config.yaml
num_key_value_heads: 1
vocab_size: 2048
hidden_act: "squared_relu"
norm: "rmsnorm"
qk_norm: true
bias: "none"
init_std_qkv: 0.0501
init_std_down: 0.0
optimizer: "muon_variant"
learning_rate: 0.0115
weight_decay: 0.024
doc_mask: true
MLP neurons of a small language model. Each row is named by its layer, matrix (down: output weights) and neuron, and shows model dimensions 32-95. Each number is 200 + 20 x the weight over its row's rms, rounded and kept within 0 to 999.
After each neuron's rows, "fires before" lists the tokens most often just after its 100 highest values on Wikipedia text that the model never trained on. A number after a token or word is its count.

L2.down899,198,207,207,206,185,205,173,227,202,192,220,207,162,207,232,210,205,212,195,165,192,178,172,199,220,208,198,179,225,171,175,244,183,203,184,182,187,215,219,238,197,232,172,206,208,208,219,206,163,207,160,206,202,203,205,175,215,175,199,180,204,229,163,198
fires before: " be" 31, " not" 13, " have" 6

L2.down180,192,177,215,215,210,227,190,207,189,174,145,148,186,206,180,196,209,214,190,160,186,175,238,200,206,200,207,196,188,203,184,171,201,195,210,228,185,233,200,206,204,152,219,189,174,169,195,192,220,210,193,220,213,204,195,185,204,199,229,198,246,196,214,189
fires before: "\n" 91, "==" 9

L2.down1009,195,189,205,211,209,194,229,204,183,176,182,212,193,222,235,192,212,218,193,192,184,193,197,188,221,171,180,213,215,177,227,203,205,180,199,180,188,231,202,239,184,263,144,212,269,197,243,211,190,212,137,197,226,214,186,199,180,200,214,195,214,216,219,230
fires before: " not" 31, " be" 14, " in" 10

L4.down532,220,208,181,213,197,240,187,213,163,178,183,202,181,197,212,198,175,196,180,200,195,202,188,172,185,217,212,216,176,156,208,184,198,209,229,211,208,201,208,231,184,182,213,153,191,215,210,196,194,211,203,197,189,174,175,190,211,203,247,221,217,231,193,215
fires before: "ation" 17, "al" 11, "ated" 6, "ality" 6, "ational" 5, "ary" 5

L4.down287,195,165,223,212,164,204,228,187,201,187,208,208,196,233,190,227,217,180,202,178,203,223,175,196,203,208,193,199,209,220,199,188,189,183,221,221,213,200,207,198,198,206,196,199,192,229,197,176,195,210,193,221,220,173,145,179,215,215,207,201,251,224,206,175
fires before: " (" 17, "%" 14, "1" 6, " was" 5, " (1" 5, "3" 4

L3.down276,170,176,185,205,202,202,213,203,207,168,137,211,165,192,204,248,199,176,209,174,210,174,216,197,168,206,176,203,213,238,199,167,195,216,181,189,202,205,210,183,170,181,224,171,173,163,193,213,206,180,211,220,200,162,192,244,212,191,183,193,197,205,246,185
fires before: "\n" 17, "iv" 10, "ress" 8, "4)" 6, "2)" 5, " is" 5

L4.down457,183,234,202,179,185,206,193,221,215,217,194,189,240,220,184,178,200,213,201,250,169,194,167,202,219,218,191,223,198,214,186,191,193,216,188,195,214,210,177,201,193,184,219,201,225,168,220,180,223,209,204,194,212,218,193,223,182,158,190,213,202,225,202,238
fires before: " |" 22, ":" 14, "le" 7, "ity" 5, "f" 4

L3.down870,226,217,210,201,195,182,191,206,188,197,149,192,205,203,170,188,169,184,228,210,188,223,189,185,226,179,231,237,216,207,195,201,189,181,178,170,214,213,164,231,193,228,172,171,197,205,191,207,217,197,202,146,209,228,197,191,170,173,194,186,169,161,171,205
fires before: " |" 32, " of" 18, ":" 5, " 100" 4, "." 4, "g" 4

L2.down417,236,217,188,167,174,205,191,205,176,191,217,205,194,187,198,197,209,189,181,191,193,224,218,165,233,206,224,135,192,204,200,199,199,195,167,190,199,182,154,201,216,203,222,223,185,207,183,222,207,210,199,188,160,152,257,183,175,202,203,214,201,225,184,187
fires before: "ral" 15, "ury" 15, "ur" 9, "re" 7, "er" 5, "or" 5

L3.down944,197,180,180,225,200,196,196,232,214,193,183,194,199,210,200,201,167,191,220,208,236,179,192,212,240,173,166,182,208,168,207,153,195,191,206,186,219,219,175,185,218,173,181,196,168,193,198,217,192,186,160,194,214,213,187,229,189,191,236,207,200,201,194,223
fires before: "\n" 27, "-" 24

L3.down367,184,175,183,211,194,209,176,199,171,198,222,185,225,225,187,202,172,217,210,148,185,227,194,224,200,205,218,229,237,162,215,204,217,167,230,186,204,230,188,201,193,214,196,174,195,181,156,184,207,189,255,208,211,191,208,196,197,223,176,157,213,214,190,194
fires before: "v" 16, "qu" 10, "con" 10, "very" 9, "ight" 8, "g" 8

L4.down512,219,201,228,205,222,209,220,193,185,185,165,187,192,221,201,184,214,227,190,175,207,209,222,230,177,226,232,214,175,196,194,175,160,202,181,230,193,200,225,168,204,169,189,206,219,190,204,194,202,201,195,189,189,176,161,179,200,207,185,207,204,183,198,181
fires before: "e" 16, "ing" 9, "am" 8, "ard" 7, "es" 5, "ation" 5

L4.down904,176,216,202,192,178,206,204,191,204,208,212,204,194,195,171,199,232,168,235,172,205,206,197,189,202,174,164,184,207,188,198,225,190,189,176,178,202,219,160,217,190,204,165,200,230,204,197,206,222,221,168,151,188,173,198,175,186,202,201,187,210,203,186,196
fires before: " |" 40, " " 9, " (" 8, "\n" 5, " /" 5, " App" 5

L4.down222,203,188,222,215,203,197,203,185,188,198,184,200,178,182,196,225,208,161,212,170,169,141,203,166,276,190,166,212,216,199,200,234,199,179,201,202,184,217,202,203,207,219,231,204,191,178,187,243,200,208,220,191,218,229,186,208,198,210,204,214,210,204,204,208
fires before: "re" 17, "arn" 9, "ave" 9, "t" 6, "aving" 5, " born" 4

L3.down768,200,184,205,212,230,216,177,199,213,204,172,212,215,207,220,205,188,187,221,185,227,183,162,202,159,185,221,191,211,181,208,205,219,213,190,227,202,206,203,185,186,218,196,206,226,184,180,180,200,211,220,186,223,213,212,207,200,215,194,188,182,194,229,176
fires before: "\n" 100

L2.down868,191,202,201,201,229,226,209,204,180,206,193,175,196,197,155,204,195,201,236,234,189,231,182,187,182,164,210,212,192,186,230,190,211,213,213,172,173,211,181,206,241,220,192,194,185,193,181,205,207,178,195,223,146,174,200,193,236,210,200,222,201,203,221,196
fires before: "ian" 26, "ia" 15, "a" 8, "y" 7, "an" 5

L3.down259,236,233,205,199,167,215,158,189,198,211,182,191,178,200,222,187,228,235,197,182,186,210,198,202,171,184,190,149,215,175,193,194,203,166,208,224,206,211,175,204,214,187,190,189,153,181,199,188,181,224,212,192,191,178,187,222,206,189,192,202,176,174,246,170
fires before: "\n" 51, "°N" 5, "6" 5

L2.down892,167,222,184,201,178,195,176,189,192,198,188,194,259,224,195,194,156,206,191,196,233,237,220,214,205,213,214,165,189,164,212,203,183,192,158,174,215,186,215,237,173,207,184,207,213,210,183,186,228,219,181,209,192,210,209,177,221,196,171,228,211,182,220,200
fires before: "ject" 16, "m" 14, "se" 10, "s" 7, "ble" 4, "st" 4

L4.down691,225,197,195,187,193,243,196,210,224,203,204,172,214,221,225,208,231,203,200,213,167,178,197,216,189,204,214,179,215,181,218,176,187,211,209,190,196,185,200,214,215,220,208,200,180,178,221,162,212,227,216,197,179,199,221,166,164,198,212,252,189,197,206,192
fires before: " |" 50, "." 4, " 1" 4

L4.down295,200,200,230,186,184,224,147,208,203,206,181,185,241,158,223,181,232,156,211,188,218,194,180,206,188,175,212,196,233,211,213,226,216,207,204,211,182,204,184,232,189,195,191,196,223,159,196,226,222,200,192,204,211,168,200,170,195,213,219,158,172,201,210,174
fires before: "\n" 71, "===" 5, " and" 5, " =" 4

L3.down395,192,186,208,169,219,159,214,203,217,215,223,209,160,216,190,229,200,178,194,210,217,234,193,170,186,218,180,170,205,191,199,194,223,199,197,215,187,199,218,221,195,257,214,197,206,243,224,181,222,175,197,200,178,205,205,192,151,182,189,193,173,185,261,223
fires before: " |" 52, " P" 7, " from" 6, " G" 5, "\n" 4

L2.down594,191,190,205,197,206,224,198,192,159,197,187,187,181,194,178,223,193,208,221,166,195,197,203,213,191,220,208,199,231,207,175,180,212,222,178,187,199,225,210,205,205,213,178,210,207,197,152,171,174,187,209,178,181,204,190,192,222,176,148,226,232,203,215,178
fires before: "ed" 14, "ital" 10, "tain" 10, "p" 6, "t" 5, "ol" 5

L3.down724,174,194,195,225,201,205,184,240,206,211,219,184,198,205,187,211,170,184,231,198,236,205,180,171,199,212,194,178,198,206,194,219,233,214,182,213,217,200,149,169,195,213,215,176,204,240,190,208,192,219,197,196,192,181,217,199,201,204,203,217,191,228,204,204
fires before: "or" 15, "ow" 10, "oor" 9, "u" 7, "ag" 7, "ation" 5

L4.down290,186,197,207,209,187,231,183,242,217,245,205,230,196,255,211,200,174,197,197,216,166,229,177,204,179,210,186,178,204,220,202,217,181,208,207,181,183,201,179,192,195,189,206,191,198,188,172,224,200,204,190,232,196,167,212,182,231,248,216,219,213,218,203,225
fires before: "in" 26, "ck" 11, "c" 9, "iet" 7, "il" 5

L4.down753,206,147,191,205,218,185,210,258,227,186,226,199,193,229,167,183,197,187,207,172,217,208,206,199,185,182,194,236,198,202,198,187,180,208,206,239,240,227,167,218,259,234,181,194,201,193,207,234,202,215,176,187,209,201,214,190,200,186,193,194,207,177,206,203
fires before: "|" 39, "===" 11, "=" 4

L3.down980,212,172,184,230,207,222,203,179,209,218,182,204,220,191,190,202,150,193,244,183,225,170,210,250,192,200,209,188,196,216,216,183,164,203,219,203,206,219,205,193,223,218,226,199,206,198,219,177,211,203,220,191,215,187,239,205,213,219,205,214,212,203,214,212
fires before: "\n" 98

L4.down998,204,210,229,196,189,212,223,169,200,207,162,179,218,219,227,197,161,183,185,205,184,207,168,164,170,189,217,185,195,157,185,227,219,192,210,182,180,193,196,162,184,190,198,184,188,203,152,198,200,188,188,173,193,226,229,196,199,168,198,184,191,194,160,216
fires before: "==" 18, " in" 11, " and" 8, "ar" 7, " born" 6, " life" 5

L4.down759,185,209,183,218,192,213,159,181,209,176,172,186,189,177,231,204,173,212,170,226,257,202,185,212,181,172,207,204,197,200,191,195,193,201,182,227,207,246,176,186,175,179,217,210,202,188,184,188,201,180,203,216,182,217,183,208,225,208,203,182,188,218,236,198
fires before: "\n" 29, " of" 12, " and" 9, "-" 7, "," 5, " from" 4

L4.down557,189,161,190,182,169,214,194,220,184,159,224,176,235,208,159,193,218,174,200,229,224,210,212,193,195,212,176,169,188,188,239,239,208,157,222,177,180,178,210,187,192,184,197,204,220,215,195,185,210,206,223,200,219,220,221,191,189,172,192,205,184,212,195,228
fires before: "|" 43, " –" 13, "\n" 9, "|---|---|---|---" 5

L2.down818,198,230,233,180,153,199,183,186,207,172,187,217,187,150,189,183,218,197,208,200,165,216,184,182,191,213,206,180,171,199,194,179,190,189,182,211,228,188,208,217,196,167,199,164,183,184,176,204,219,187,196,226,180,225,208,205,164,183,179,219,177,238,215,202
fires before: "\n" 51, ":" 5, " is" 4, " U" 4

L4.down605,218,198,177,192,195,203,147,204,209,178,205,185,199,198,203,243,203,192,207,196,187,214,224,235,206,171,205,204,186,220,159,204,205,206,226,220,212,217,203,196,194,183,237,232,210,213,169,184,176,220,179,199,229,167,217,196,205,189,220,191,205,168,226,211
fires before: "ed" 19, "ing" 12, "ued" 10, "u" 8, "s" 7, "er" 7

L2.down691,236,241,202,220,183,219,197,234,222,237,174,208,226,181,241,199,197,227,187,225,194,184,192,205,201,198,173,154,191,171,186,209,209,214,182,235,218,216,216,194,182,211,227,193,174,196,193,216,192,201,191,188,197,189,213,228,232,178,234,201,167,232,178,168
fires before: "us" 13, "ial" 11, "ate" 7, "ation" 7, "ated" 6, "ument" 6

L3.down68,193,233,210,196,192,185,189,203,194,196,193,200,192,216,184,184,163,202,171,205,203,209,199,186,268,200,195,211,212,203,184,164,176,175,222,185,160,184,236,244,226,201,205,203,208,224,192,209,216,221,183,237,188,200,208,198,206,187,194,195,231,200,201,161
fires before: "\n" 51, "==" 6

L3.down830,188,187,175,190,203,167,202,196,221,192,195,173,225,158,192,217,211,199,199,182,176,191,223,209,168,189,176,193,211,200,206,175,200,222,199,178,182,224,182,181,207,174,227,237,212,196,178,199,238,189,195,211,177,207,171,229,210,199,198,206,233,191,196,182
fires before: " of" 23, "ic" 10, "y" 10, "n" 9, "s" 7, "icip" 7

L4.down150,219,195,194,224,195,195,210,219,209,202,183,232,216,225,218,200,174,194,233,198,201,209,205,226,181,184,174,180,210,213,207,212,188,189,206,169,234,182,213,188,215,227,195,197,195,181,188,211,221,181,185,174,226,208,174,155,220,234,179,211,199,158,200,206
fires before: "\n" 37, " in" 6, " by:" 6, "ity" 4

L4.down542,186,152,171,213,200,217,216,208,228,220,196,230,216,179,193,234,178,177,190,189,200,191,211,229,188,165,196,214,209,182,184,174,220,172,190,222,199,249,172,238,209,187,173,164,195,200,164,182,200,261,197,173,181,162,225,221,186,189,180,185,208,184,218,204
fires before: "ch" 24, "g" 15, "m" 10, "my" 7, "ran" 5, "|" 5

L3.down283,193,192,216,216,201,191,193,183,190,179,217,226,167,164,209,188,243,193,193,175,185,231,163,186,180,239,211,187,172,192,205,201,221,161,159,197,182,179,207,187,213,235,192,238,181,217,191,182,208,215,228,176,212,174,177,219,189,238,207,179,200,228,221,209
fires before: "\n" 37, ":" 7, "il" 7, "ed" 4

L4.down433,242,225,201,163,200,191,212,190,209,214,210,222,167,222,214,145,189,194,187,201,208,211,194,169,188,231,206,221,224,229,179,178,200,236,182,183,191,188,222,197,158,179,223,232,173,203,229,213,228,184,215,204,201,218,198,206,188,196,230,211,201,199,225,188
fires before: "\n" 31, " |" 25, " 0" 10

L2.down739,176,193,218,180,204,206,187,189,235,170,212,181,196,216,201,198,161,189,200,200,151,217,208,194,216,214,182,209,223,193,193,174,213,207,201,211,168,194,167,221,183,191,203,249,204,204,170,202,205,209,213,188,196,172,219,200,184,203,189,190,215,187,184,223
fires before: " of" 24, "iz" 8, "y" 6, "ized" 6, "icip" 6, "ic" 5

L4.down38,196,204,205,152,194,180,218,186,215,206,214,237,204,183,170,178,190,196,212,218,204,209,196,204,230,254,206,174,213,210,193,206,190,207,177,214,205,208,190,201,185,216,170,195,186,177,217,196,215,233,205,206,220,203,200,196,220,173,207,198,193,219,186,226
fires before: "ject" 16, "m" 12, "se" 9, "ony" 5, "s" 5, "st" 4

L3.down722,173,199,171,193,172,227,179,208,187,207,208,193,248,212,188,215,203,196,171,213,190,221,195,222,183,172,187,178,221,185,196,201,201,223,192,248,171,167,191,225,189,205,213,184,182,186,232,220,191,223,159,213,209,175,213,208,219,235,212,200,209,224,197,205
fires before: "in" 28, "ck" 21, "il" 9, "ins" 4

L4.down661,218,170,194,198,198,218,183,199,224,212,197,186,211,180,205,205,218,224,186,184,198,203,221,200,175,219,170,190,181,207,190,226,215,188,215,188,170,195,207,170,156,168,156,208,183,227,217,159,229,193,187,215,234,211,184,197,171,223,202,241,171,181,214,168
fires before: " |" 30, " " 12, "\n" 12, " 0" 10, " —" 5

L4.down467,202,202,219,227,196,219,200,192,167,185,196,204,202,235,190,196,181,182,214,186,207,173,190,188,239,220,185,208,186,207,199,179,218,208,189,233,155,199,207,201,199,174,177,180,196,196,187,198,191,143,166,221,185,172,205,204,175,215,215,208,251,199,186,173
fires before: "\n" 36, "-" 26, "D" 7

L3.down322,219,223,178,185,204,247,200,197,212,226,190,198,183,197,186,251,184,207,181,197,238,262,213,190,186,171,169,187,221,164,216,205,247,171,216,203,158,168,196,181,185,187,210,187,181,176,202,216,204,216,189,227,220,227,213,217,186,199,194,189,204,206,170,187
fires before: ":" 30, " of" 10, " mi" 7, "ri" 4, " (" 4

L2.down378,200,174,182,211,243,246,211,182,204,228,201,170,202,219,218,219,180,202,205,190,193,183,182,220,206,194,156,217,217,187,242,189,218,206,190,192,219,196,194,196,191,209,234,228,246,149,204,195,232,228,185,212,177,196,165,216,193,193,190,219,228,173,223,186
fires before: "ose" 17, "ough" 13, "at" 7, "row" 5, "ings" 5, "ick" 5

L4.down845,221,206,190,208,197,184,212,210,201,202,202,173,142,209,181,229,212,184,199,193,201,191,194,224,212,181,226,211,184,203,204,197,178,201,181,204,178,199,202,207,184,185,196,214,239,158,194,197,202,181,211,176,202,223,202,193,220,198,201,226,191,182,198,204
fires before: "\n" 28, " He" 12, "," 6, " The" 5, " His" 4

L2.down261,203,182,188,186,193,224,202,179,226,194,223,202,215,197,214,174,181,206,220,187,185,193,186,194,203,204,206,186,205,207,210,201,184,192,206,163,232,170,237,186,186,205,213,181,206,161,189,225,199,244,220,191,191,230,231,192,197,239,184,203,199,233,163,177
fires before: "\n" 41, " |" 10, " -" 7, " and" 4, " is" 4, " was" 4

L3.down569,210,185,194,195,190,211,158,202,181,195,244,192,206,186,181,232,205,211,217,224,166,216,191,187,202,190,181,235,188,158,237,191,185,154,178,198,219,188,163,183,242,226,187,209,244,190,214,188,201,214,204,210,223,211,179,197,245,206,217,189,214,238,201,196
fires before: "at" 18, "ay" 10, "an" 9, "aced" 8, "oy" 5

L3.down976,208,202,205,206,198,223,194,188,192,199,208,157,215,195,167,180,196,200,201,236,196,217,227,195,182,228,221,190,168,172,215,214,201,232,172,191,219,229,183,235,198,190,211,193,230,192,189,197,192,210,201,235,177,158,201,159,203,214,212,213,188,191,158,187
fires before: "ice" 17, "e" 15, "ices" 8, "ation" 8, "es" 6, "ations" 6

L4.down707,189,227,203,229,189,191,202,248,188,182,208,223,216,228,188,192,206,179,168,220,198,167,226,163,209,207,178,199,185,203,181,194,227,211,195,187,184,184,216,173,159,198,188,181,215,206,182,184,216,204,203,254,171,195,225,183,194,189,210,209,208,249,178,205
fires before: "\n" 22, "|" 13, "-" 13, " " 5, " Party" 4

L4.down947,212,189,222,188,200,214,190,183,207,259,180,220,188,172,186,230,193,184,199,175,220,227,191,210,180,191,219,173,222,183,199,199,193,205,186,208,170,206,213,214,202,190,198,214,202,222,225,175,215,196,214,200,254,179,198,193,216,195,266,188,203,181,205,182
fires before: "|" 62, "\n" 14, "-" 9, "|---|---|---|---" 7

L3.down607,195,265,189,187,198,192,194,234,176,207,175,216,196,191,180,218,200,192,189,192,217,201,214,192,211,167,171,209,202,162,182,190,215,193,203,220,186,190,168,184,210,184,169,217,198,188,220,233,180,251,259,199,198,214,174,200,217,192,200,176,180,193,192,201
fires before: "==" 23, " ==" 17, " and" 9, "om" 4, "ion" 4

L3.down799,184,221,194,199,224,199,176,160,223,184,169,212,190,197,212,190,190,230,243,216,229,234,183,194,216,228,225,156,158,212,240,183,222,180,201,207,191,201,167,181,202,175,234,200,226,205,192,217,188,214,221,184,208,205,221,193,187,184,197,213,217,180,202,214
fires before: "ed" 21, "s" 10, "ri" 8, " of" 7, "," 4, "r" 4

L4.down827,203,184,193,215,217,195,207,227,228,181,211,181,193,212,201,196,175,186,176,199,201,199,222,239,199,185,211,212,192,185,224,171,231,215,212,204,205,229,210,168,203,214,179,183,204,196,189,219,201,236,121,220,214,162,215,209,222,246,201,196,216,187,205,209
fires before: "t" 19, "duction" 14, "ject" 12, "p" 10, "du" 5

L4.down533,198,232,187,203,187,185,158,195,175,203,195,210,163,168,202,188,183,201,213,243,186,200,173,193,207,211,180,192,181,212,186,150,170,189,186,212,194,194,188,226,183,202,215,218,187,213,223,204,207,176,208,243,170,163,195,201,217,170,217,211,203,194,184,216
fires before: " |" 47, " ==" 9, " and" 7, "\n" 6, "==" 5

L2.down195,180,187,205,187,246,208,169,201,166,202,195,237,185,211,224,194,203,233,211,218,177,221,208,217,189,210,214,162,228,179,182,206,203,240,219,215,180,182,173,199,221,195,191,190,182,219,183,184,190,219,199,241,178,185,181,193,215,203,174,204,192,191,186,193
fires before: "ia" 17, "ian" 15, "ious" 13, "ia," 6

L4.down390,166,203,207,236,182,202,218,214,205,184,188,209,204,205,166,181,212,184,166,225,191,212,190,163,209,207,175,231,182,196,174,174,206,216,198,219,166,185,144,192,207,222,197,214,182,208,182,228,207,196,167,222,184,199,190,212,248,182,223,207,222,176,230,189
fires before: "t" 12, "ician" 11, "om" 11, "n" 8, "ial" 7, "ic" 6

L2.down559,184,194,203,182,176,189,177,194,190,207,203,175,181,195,159,222,168,188,186,185,232,173,222,213,203,217,229,190,240,155,222,172,207,217,196,180,226,216,191,176,180,219,181,195,168,192,166,176,179,193,162,194,198,207,176,173,211,202,205,225,201,223,209,226
fires before: "\n" 33, "il" 16, "A" 8, "M" 4, "The" 4

L4.down646,175,154,205,212,185,223,202,215,201,196,207,207,197,203,222,207,202,231,240,165,229,211,177,211,218,200,207,222,191,183,211,231,191,179,212,203,202,192,192,174,176,211,215,177,182,184,223,208,204,210,180,213,215,225,184,207,207,207,163,201,223,212,167,216
fires before: ":" 32, " by:" 10, " of" 8, "ity" 6, " |" 4

L4.down291,199,180,189,212,189,201,204,224,188,197,199,210,203,225,175,235,163,168,215,244,201,184,210,185,176,234,212,210,196,197,196,235,163,214,175,217,199,173,210,200,180,189,203,199,209,194,212,185,206,215,194,241,211,213,201,212,162,214,210,208,179,204,187,219
fires before: " 0" 41, " |" 11, " 0;" 8, "\n" 8, " 5" 6, " 6" 4

L4.down91,229,250,224,227,212,229,166,214,191,201,165,174,188,217,228,225,176,196,199,200,213,212,205,198,193,175,224,192,219,202,204,177,229,211,184,230,202,242,190,204,216,231,170,181,178,208,184,180,231,194,212,207,222,178,194,200,193,171,199,195,187,204,202,180
fires before: "\n" 100

L3.down647,195,226,178,202,214,190,202,213,203,196,210,214,205,201,215,236,212,202,202,212,203,192,218,246,226,168,166,193,207,222,198,188,213,197,187,203,208,192,158,213,197,199,197,220,209,187,169,208,205,198,228,161,215,205,202,195,194,211,218,217,203,197,200,220
fires before: "\n" 44, "ons" 5, "*" 4

L4.down133,175,189,178,211,248,201,198,192,222,232,179,205,207,241,225,170,212,193,197,193,182,216,193,205,159,227,153,169,236,208,222,188,172,198,200,196,204,225,227,187,182,208,164,190,205,168,201,142,205,205,200,205,188,193,211,211,164,175,200,198,235,216,197,195
fires before: "ose" 17, "ough" 11, "r" 9, "ility" 5, "us" 5, "ick" 4

L2.down122,196,172,224,203,224,197,184,176,200,211,192,201,196,165,196,217,213,196,175,199,187,187,185,199,224,190,225,173,200,159,199,199,221,216,173,244,202,216,188,199,238,201,175,204,192,165,168,178,195,175,227,205,204,203,195,196,242,219,203,191,224,182,210,231
fires before: "ag" 29, "us" 8, "u" 6, "ine" 6, "," 4, "aged" 4

L3.down800,226,197,185,159,181,163,167,220,176,179,173,184,182,180,227,228,181,153,207,191,175,205,226,180,216,219,199,176,172,174,230,191,193,186,189,199,228,157,186,195,223,212,219,221,187,230,192,200,181,219,197,178,189,167,260,192,216,217,204,200,203,230,209,199
fires before: "ral" 22, "ury" 15, "er" 10, "ur" 10, "re" 10, "um" 10

L3.down263,222,185,200,184,187,243,234,212,180,216,187,170,207,178,214,213,210,184,188,185,196,191,200,221,192,212,230,225,158,200,219,207,185,196,176,228,189,188,225,208,194,212,235,210,212,216,199,202,216,197,160,221,254,180,167,213,233,223,181,209,202,207,190,178
fires before: "\n" 70, "0" 6, "ually" 4

L3.down9,202,195,209,174,189,166,236,209,196,192,191,214,181,219,208,195,196,182,183,189,202,220,227,188,204,215,161,177,170,150,211,207,208,229,211,169,218,175,197,166,216,243,194,214,191,186,178,197,233,184,231,171,189,164,211,213,231,219,221,213,208,208,178,204
fires before: "le" 14, "ad" 13, "om" 9, "ck" 8, "ll" 4, "les" 4

L2.down506,188,184,190,187,236,214,195,164,189,174,179,220,196,198,217,183,179,174,187,202,223,194,195,198,191,198,151,193,188,206,172,219,219,182,214,220,186,213,174,276,185,197,204,193,205,160,176,198,182,199,220,227,200,167,225,199,216,212,182,197,208,180,202,184
fires before: "\n" 62, "ic" 5

L2.down461,190,200,205,170,205,215,168,194,199,188,188,150,177,207,195,203,206,213,175,192,241,207,195,180,221,228,225,189,229,182,189,217,200,211,158,223,239,189,216,197,204,188,172,192,245,232,181,206,205,213,198,235,213,198,195,198,223,168,203,200,209,201,215,197
fires before: "est" 13, "ol" 10, "emb" 10, "oci" 8, "p" 7, "oc" 5

L3.down905,200,208,224,197,171,219,202,238,195,198,224,169,168,183,192,180,156,179,216,161,196,198,188,199,210,212,212,225,189,183,214,195,222,200,195,189,240,169,198,181,217,221,195,199,204,203,197,199,214,202,203,208,189,178,194,214,222,226,193,189,189,203,180,208
fires before: "us" 14, "s" 10, "a" 8, "le" 7, "les" 7, "ic" 5

L3.down503,185,226,182,198,212,166,176,189,195,217,216,210,222,198,190,206,219,208,229,228,155,186,179,205,193,240,166,192,200,209,210,203,198,213,178,199,194,188,207,194,172,199,170,178,197,201,230,201,211,208,246,187,211,194,221,216,188,195,207,183,191,205,223,185
fires before: "\n" 45, ":" 23, "G" 5, " /" 5

L4.down71,211,216,150,223,198,229,186,171,224,211,182,191,220,224,236,208,203,160,184,181,219,204,175,186,209,192,216,213,193,176,192,187,185,204,195,217,220,216,236,202,193,179,182,186,199,208,148,213,185,196,197,163,208,240,150,204,181,210,177,210,207,180,212,195
fires before: " |" 21, "|---|---|---|---" 15, "|" 12, "-" 6, "\n" 6, " 1" 5

L3.down602,186,195,192,224,169,181,203,217,219,208,186,219,211,170,179,180,210,164,214,203,149,204,221,184,183,206,190,204,183,223,192,176,161,185,228,219,195,254,222,220,187,186,174,181,200,183,185,190,197,225,184,184,217,157,183,178,225,209,184,199,189,158,191,200
fires before: "\n" 50, "-" 15, " a" 8